Part of a small language model's weights.
Training: a variant of Adam for these matrices, 326M tokens, 4981 steps.
MLP neurons of a small language model. Each row is named by its layer, matrix (down: output weights) and neuron, and shows model dimensions 16-143. Each number is 128 + 24 x the weight over its row's rms, rounded and kept within 0 to 255.
After each neuron's rows, "fires before" lists the tokens most often just after its 100 highest values on Wikipedia text that the model never trained on.

L6.down526 [141  98 122 171 176 136 172 119 117 164 155 109 128 147 126 127 142 132 108 207 126 141 141 152  90 159  98 116  94 163  91 122 161 136 116  88  80 143 149 142 118 143 147 140  71 132 127 135 157 123 125 162 119 121  99 120 108 141 119 148 142  97 119 160 128 116 126  94 103 125 114 175 171 149 123 161 147 122 150 133 122 129 103 121 104  96 138 109 123  88 151 110 118  98 148 109  99 138 132 127 114 139 120  96 128 140 150 116 167 136 101 141 104 107 133 161 119 116 154 112 125  98 122 125 127 190 136  98]
fires before: " |", "F", " +", "E", "\n", "al"

L6.down845 [102 118 158 117 104 123 138 135 138 105 123 115  62 138  99 126 138 146 118 147 130 124 129 141 113 109 135 123 152 126 134  98 137 128 134 149 137 132 193 105 167 102  86 142 137 160 122 119 159 142 121 134 159 129 171 141 153 112 131 126 152 128 143  76 140 129 159 120 121 115 114 110 136  83 122  91 104 130 159 125 139 124 128 162 123 164  81 118 139 104 121 153 109 143 123 102 130  85 119 144 173 123  80 171 146 129 182 130 155 164 135 121  88 159  99 136 180 102 132 155 122 154 114 101 164 127 144 100]
fires before: "er", " A", "A", " ", " the"

L2.down123 [144 107 164 136 132 143 153 131 115 179 125 141 134 117 100 127 138 108 125 132 111 117  95 148 136 105  75 138 105  83 156 145 148  98 151 109 152 153 144 143  83  99 134 149 119 134 123 107 122 144 149 184 131 112 134 141  97 121 138 116 133 153 123 139 137 134 111 116  85 151 134 126 169 131 134 147 136 123 107 150 118 106 125 167  94 161  93 108 124 143 143 139  85 148 109  68 184  76 113 117 104 138 124 163 129 128 139 115 105 140 186 159 132 147 131 110 115 101 135 141 103 156 129 149  90 115 100 141]
fires before: "\n", " "

L6.down671 [122 110 105 118  94 112 116 114 178 129 101 128 126  88 117 139 132 115 121 135 154  82 140 142 143 125 119 172 154 160  98 102 111 151 112 103 116 105 135  99 150  82  78 117 130 166 124 135 127 129 130  99 173 104 152 130 144 140  98 108 100 109 154 145 105  99 105 129 193 155 151 108 127 132 110 133 127 131 143 107 105 116  88 125 138 148 148 164 103 161 137 131 132 162 164 136 166 117  80 155 111 127  61 118 107 115 137 150 163 124 129 140 187 128 126 106 115  65 103 140 118 121 118 114 126 131 152 150]
fires before: "ium", " on", " in", " by", " of"

L2.down458 [134  97 130 111 116 130 141 141 142 159 152 111 116 120 117 108 104 118 161 138 166 121 104 132  99 113 115  90 137 129 113 137 113 125 175 148 154 148 169 145 130 193 110 155 132 192 134 123 104 172 118 100 105 145  77 151 169 155 141 116 118 133 180 137  94  61 161  90 118 148 113 130 152 145 125 139 129 127  92  94 157  94 147 125 107 115 109  99 137 101 133 110 113 144 139 114 126 108  79 112  62 105 141 104  74 123 128  99 127  98 172 102 133 130 178 142 108 135 154 131  98 143 104 124  91 142 122 157]
fires before: ".", "a", "-"

L6.down281 [162  99 117 104 103 196  92 137 137 137 107 149 154 131 144 104 126  94  94 128 132 129 129 122 202  46 136 145 138 148 130  94 133 162 137 141 107  90 117 150 136 110 126 121 142 111 162 132 111 142 112 140 102 101 123 157 130 142 118 149 133 126 157 137 133  96 145 126 157 110 105  95 131 106  95 157 126 138 116 123 143 117 122  99 100 128 125 148 137 118 144 134  83 155 133  97 131 111  71 125 114 149 132 123 114 144 133 168 109 137 172 163  96 126 114 100 162 171 134 162 158 122 123 101 136 118 127 211]
fires before: " as", " to", " for", " by", ",", " in"

L6.down968 [118 137 111 159 103 125 173 125 110 107  75 159 133 132 112 173 111 119 116 147 128  87 106 108 116 128 157  92 114 135 133 115 110 150 145 157 144 147 162 146 146 128 125  64 161 111 162  99 105 177 103 130 137 148 107 129 144 148 138 102 123 157 130  97 143 155 116 105 116 130 117 175 111 147 119 125 143 113 134 125 107 116 131 100 113 142 152 102 122 130 160  79 129 136 141 142 155 150 163 119 126 165 120 142 116 127 161 106 150 182 109 137 166 124 119 140 137 155 194 117 134 107 124 119 122 119 138 138]
fires before: "n", "ley", "ard", "ot"

L2.down109 [126 117 131 142 138 117  91 130 196 154 140 141 133 121 120 117 119 167 115 154 143 159 135 153 114 139 137 134 123 158 127 146 127 130 112 149  93 136 142 132 126 175 135 105 120 138 137 160 117  88 170 147 110 123 145 149 113 137 121 143 111 129 150 149 115 119 126 119 136 176  85 123 122 126 178  74 128  93 117 134 139 144 125 163 188 115 129 143 148 116 136 113 126 131 146 195 133 132 108 120 118 126 128  94 133  85 142 134 109 182 147 158 153 161  88 118 148 148 129 134 165 118 137 118 114 114  96 155]
fires before: "s", "\n"

L6.down605 [120 137 158 124 160 155 125 187 102 108 167 140 128 169 114 106 111 100 138 141 105 143 116 148  92 108 137 145 163  79 138 172 129 147 186 132  96 103 133 120 174 130 108 132 159 166 151 166 156 120 147 126 135 143 116 111 153 155  82 105 130 119 145 124 120 159 135 114 126 164 156  96 138 145 111 121 127 155 137 111 130  81 125 112 114 137 163 133 145 145  89 148 128 135  95 135 160  79  79 130 101 141  94 119 135 114 114 112 127 168 111 102 130 115 130 122 147  70 127 165 153 129  96 135 111 150 118 127]
fires before: "0", "1", "2", "e"

L6.down557 [171 133 157 120  93 121 118  94 176 115 102 147 131 145  97 127 126 126  94 151  80 156 153 153  96 133 118 115 139  91 129 136 120 101 108 129 128 132 151 169 128 120 127 152 148 117 147 124 120 125 204 133 113 104 105 146 121 178 162 140 129 160 107 123 124 144 140 132 106 153 146  95 134 169  96 116 167 145 124 111  85 133 135 104 149 138 148  83 125 152 126 166 140  95 107 145 132 145  71  95 142 135 141 139 141 125 131 169 104 106 103 102 129 146 151 107 133 134 134 126 117 124 131  89 158 138 136  76]
fires before: "\n", "-", "%", "|", "|---|---|"

L6.down555 [125 102 146 125 168  98 124 133 120 103 124  97 125 142 115 164  98 133 164 131 123 112 116 155 137 136  81  83 138 116  93 143 118 115 151  91  98 155 140 136 138 114  83 137 126  59 144 140 112 109 147 125 131 110  88  97 138 134 152 146 161 167 176 147  95 150 130  90 180 146  92 126 130 130 101 122 121  88 145 129 130 178 158  86 117 132 116 103 131 135 146 149 105 125 146 105  90  99 149 101  90 162 153 157 139 127 158 160 138 128 122 136 135 104 143 132 131 147 146 135 126 101 163 117 173 113  60 105]
fires before: "\n", "|", "-", "S"

L6.down328 [140 117 121 124 120 110 107 142 161 149  96 104 170 153 145  92 152 140 133 119 109 135 161 142 198 121  88 152 105  91 117 173 124 172  93 136 177 130 135 144  97 106 115  81 133 123 125 125  90 126 129 165  92 126 172 113 156 142 106 118 123  98 135 137 103 135 119 113 110 165 111  98 172 132 137 114 150  95 143 118  94 114  94 122 155 125 106 143 126 147 158 115 129 125 112 133 135 125 150 125  99  69 105 145 120 135 117 102 128 141 126 142 127 144 115 105  93 172  93 129 125 123  99  93 110 137 115 134]
fires before: " "

L6.down1005 [116 160 128  91 106 138 107 152 118 122 184 157 134 180 122 139 139 135 128 125 139 145 111 157 102 115 117 118 124 129 108 100 123 145 138 141 107 124 138 105 121 148 151 130 134 144 164 107 124 135 144 136 148 142 168 109 161 155 161 114  72 132 115 135 117 128 160 128  89  90 140  97 120 121 121  73 141 112 106 109 122 116 105 147 126 121 152 106  97 137 124 139 129 140 136 127 174 133 114 166 106  86 123 129 119 157 122 132  92 182 120 122 144 158 146 145 163 147 126 112  83  78 121 110 130 109 122  94]
fires before: "\n"

L6.down170 [129 153 130 113 125  98  92  97 187 141 147 119 111 175 120 159 139 139  89 136 106 121 140 148 140 113 101  97 109 130 119 120 146 154 168 140 142 109 161 144 129 155 130 143 104 150 129 140 116  80 149  90 138 111 113 131 130 130 121 127 133 116 149 110 103 108 106  93 135 163 153 141 126 138 151 110 118  83 159 164 127 142 100 133 134 113 133  93 171 107  99 135 151 140 117 160  89 148 182 154  83 157 136 112 113 116 126 137 110 204  98 133 156 119 120 133  92 136 128 151 116 108 124 101 134  84 140 121]
fires before: "s", " |"

L6.down544 [171  91 156  77 131 120 110 140 135 151 137 133 108 153 142 139  93 136 150 106 153 118 174 116 134 164 127 109 151  82 120 174 123 133 154 124 125 141 116  59 118 187 149 116 119 171 102 113 140 130 146 132  98 135  98  79 155 121  87 115 127 112 104 145 129 128 103 127 129 103 124 134 135 103 125 102 113 161  75 143 133 126 114 115 131 156 108 119 147 130 134  98 129 136 136 142 112 116 131 109  76  75 132  52 117 145 145 138 127 132 112 149  77 102 115 137 125 136  94 158  98 113 108 133 130 147 139 156]
fires before: " |", ".", ";"

L2.down921 [143 131 127 101 175 119 116 141 136  76 172 158 138 128 148 117 144 126 142  94 152 103  92 131  82 151 177 141 120 145 136 183 181 169 128 118  88 176 123  94 126 142 134 124 155 130 141 106 118 120 182 158 150 106 134 123 135 122 120 145 136 109 100 118 126 140 164 114 140 158 101 134 119 146  87 136 107 157 120 130 116 133 138 175 102 153  91 146 165  99 156 119 160 142 153 131 134 120 109 103 109 107 137 157 108 112 121 130 156 124 126 109 166 136 100 114 105 134 110 151 103 186 134  75 121 169 127 118]
fires before: "N", "0", "t", "4"

L2.down513 [176 175 145 147 151 143 127 103 117 118 139 159 114 115 132  94 136 168 140  95 117 132 113 119 145 148 103 132 125  91 109 152 154 118 110 146 132 133  96 138 146 138 140 122 123 152 147 107 145 129 154 174  90 166 129 119 120 100 166 170 137 164 147 112 158 194 143 145 107 168 131 100 105 117 127 142 161 124 120 127 137 150  93 128  84 128 149 122 166 143 188 118 178 136 109 123 128 140 136 165 120 151 142 135 143 125 171  68 116  93 119 105  90 137 121 114 109 130 146 107 157 136 117  82 124 122 122 108]
fires before: "\n", " is", " was", " "

L6.down441 [138  85 135 141 101  90 132 156 112 133 136 105 125 148  92 113 110 152 119 146 118 114 137 129 115 104 170  86  96 148 106 150 104  94 102 107 138 141 150 133 121 134 163 120 123 154  99 102 173 166 122 149 119  63 130 113 117 149 116 172 130 160 119 125 136 110 168 117 146 114 138 135  90 163 119 125 128  69 162 137 107 141 104 141 108  97 130 102  97 111  99 109 114 150 148 146 146 151 161 128 160 115 164 123 135 121 142 157 123 125  84 141 146 157 169 120 128 114 117 143 143 125 133 133 114 124 129 132]
fires before: "las", "le", "al", "y", "el"

L2.down65 [157 112 137 152 188 100 131 120 100 125 130 149  98 125  84 129 114 178 139 130 143 130 108 138 131 153 116 175 124 182 122 119 100 120 105 135  70 148 136 117 117 105 143 122 134 144 198 126 138 148 122  89 157 157 111 128 154 137 125 124 158  77 136 135 137 108 113 140 149 155 119  96 123 100 153 114 149 110 114 134 119 133 124 165 176 119 178 103 111 121 147 156  86 117 170 111 123 139 138 120 117 127 109  91 103 129 150 139 153  94 144 107 115 153  96 119 155 114 117 133 123 148 133 173 168 153 140 163]
fires before: " |", ",", ".", "–", ";", "4"

L6.down185 [154 115 129 116  99 158 116 176  79 153 136 144 122 129 157 100 147 165 103 127  95 150  65 132 166 146 150 137 135 102 126 101 132 124 117 126 134 130 150 145 127 164 133 138 106 106 180 130 160 126 120 106 123 122 130 117 130 140 152 183 132 119 104  95 140 133 123 134  80 134 102 116 158 122 167 119 108 154 134 113 140 124 178 140 120  90 113 124 111 151 149 126 164 167 174 164 123 165 152 151 110 153 168 105 137 128 150  94 160 122 151 145 132 117  97  77  75 124 125 151 147 136 140 151 141 128 134 154]
fires before: " |", "*", "1", "s"

L6.down735 [144  98 136 113 200 118 126 123 107 141 126 145 147 115 149  61 125 133 127 126 124 154 113 114 148 164 100 172 114 105 143 143  70 128  96 104 123 164 130 121 120 133 113 159 141  95 122 110 112 127 140  96 156 150 143 172 108  86 145 167 138 119 153 125 103 118 120 164 103  93  96 135 110 124 114 125 150 133  93 161 150  75  89 122 102 156 139 116 132  99 127 116 135 124 143 162 117 110  81  85  98 160 170 122 177 162  72 135 153 140 130 151 164 123 135 122 141 138 129 118 148 174 111  91 134 153 125 133]
fires before: "\n", " was", " is", " a", "born", " Romania"

L6.down356 [138 111 158 109 133 148 134 130  85 148 149 148  95 106 137 108 139 134 122 142 124 128  81 110 148 124 113 120 114 106 101  80 152 126  72 127 140 134 113  79 144 157 133 146 149 151 177 164 114 137 138 114 168  88  84 119 156 131 149 113 129 141 155 127 151  75 165 130 115 117 119  85 145 134 132 110 109 106 108 157 138 100 109 138 115 152 150 106 103 136 135 144 130 112 145 105 103  88 121 134 158 125 166 170 153 115 141 130 152 101  91 147 128 143 130 141  49  86 111 150 172 130  99 133 127 130 172 155]
fires before: "0"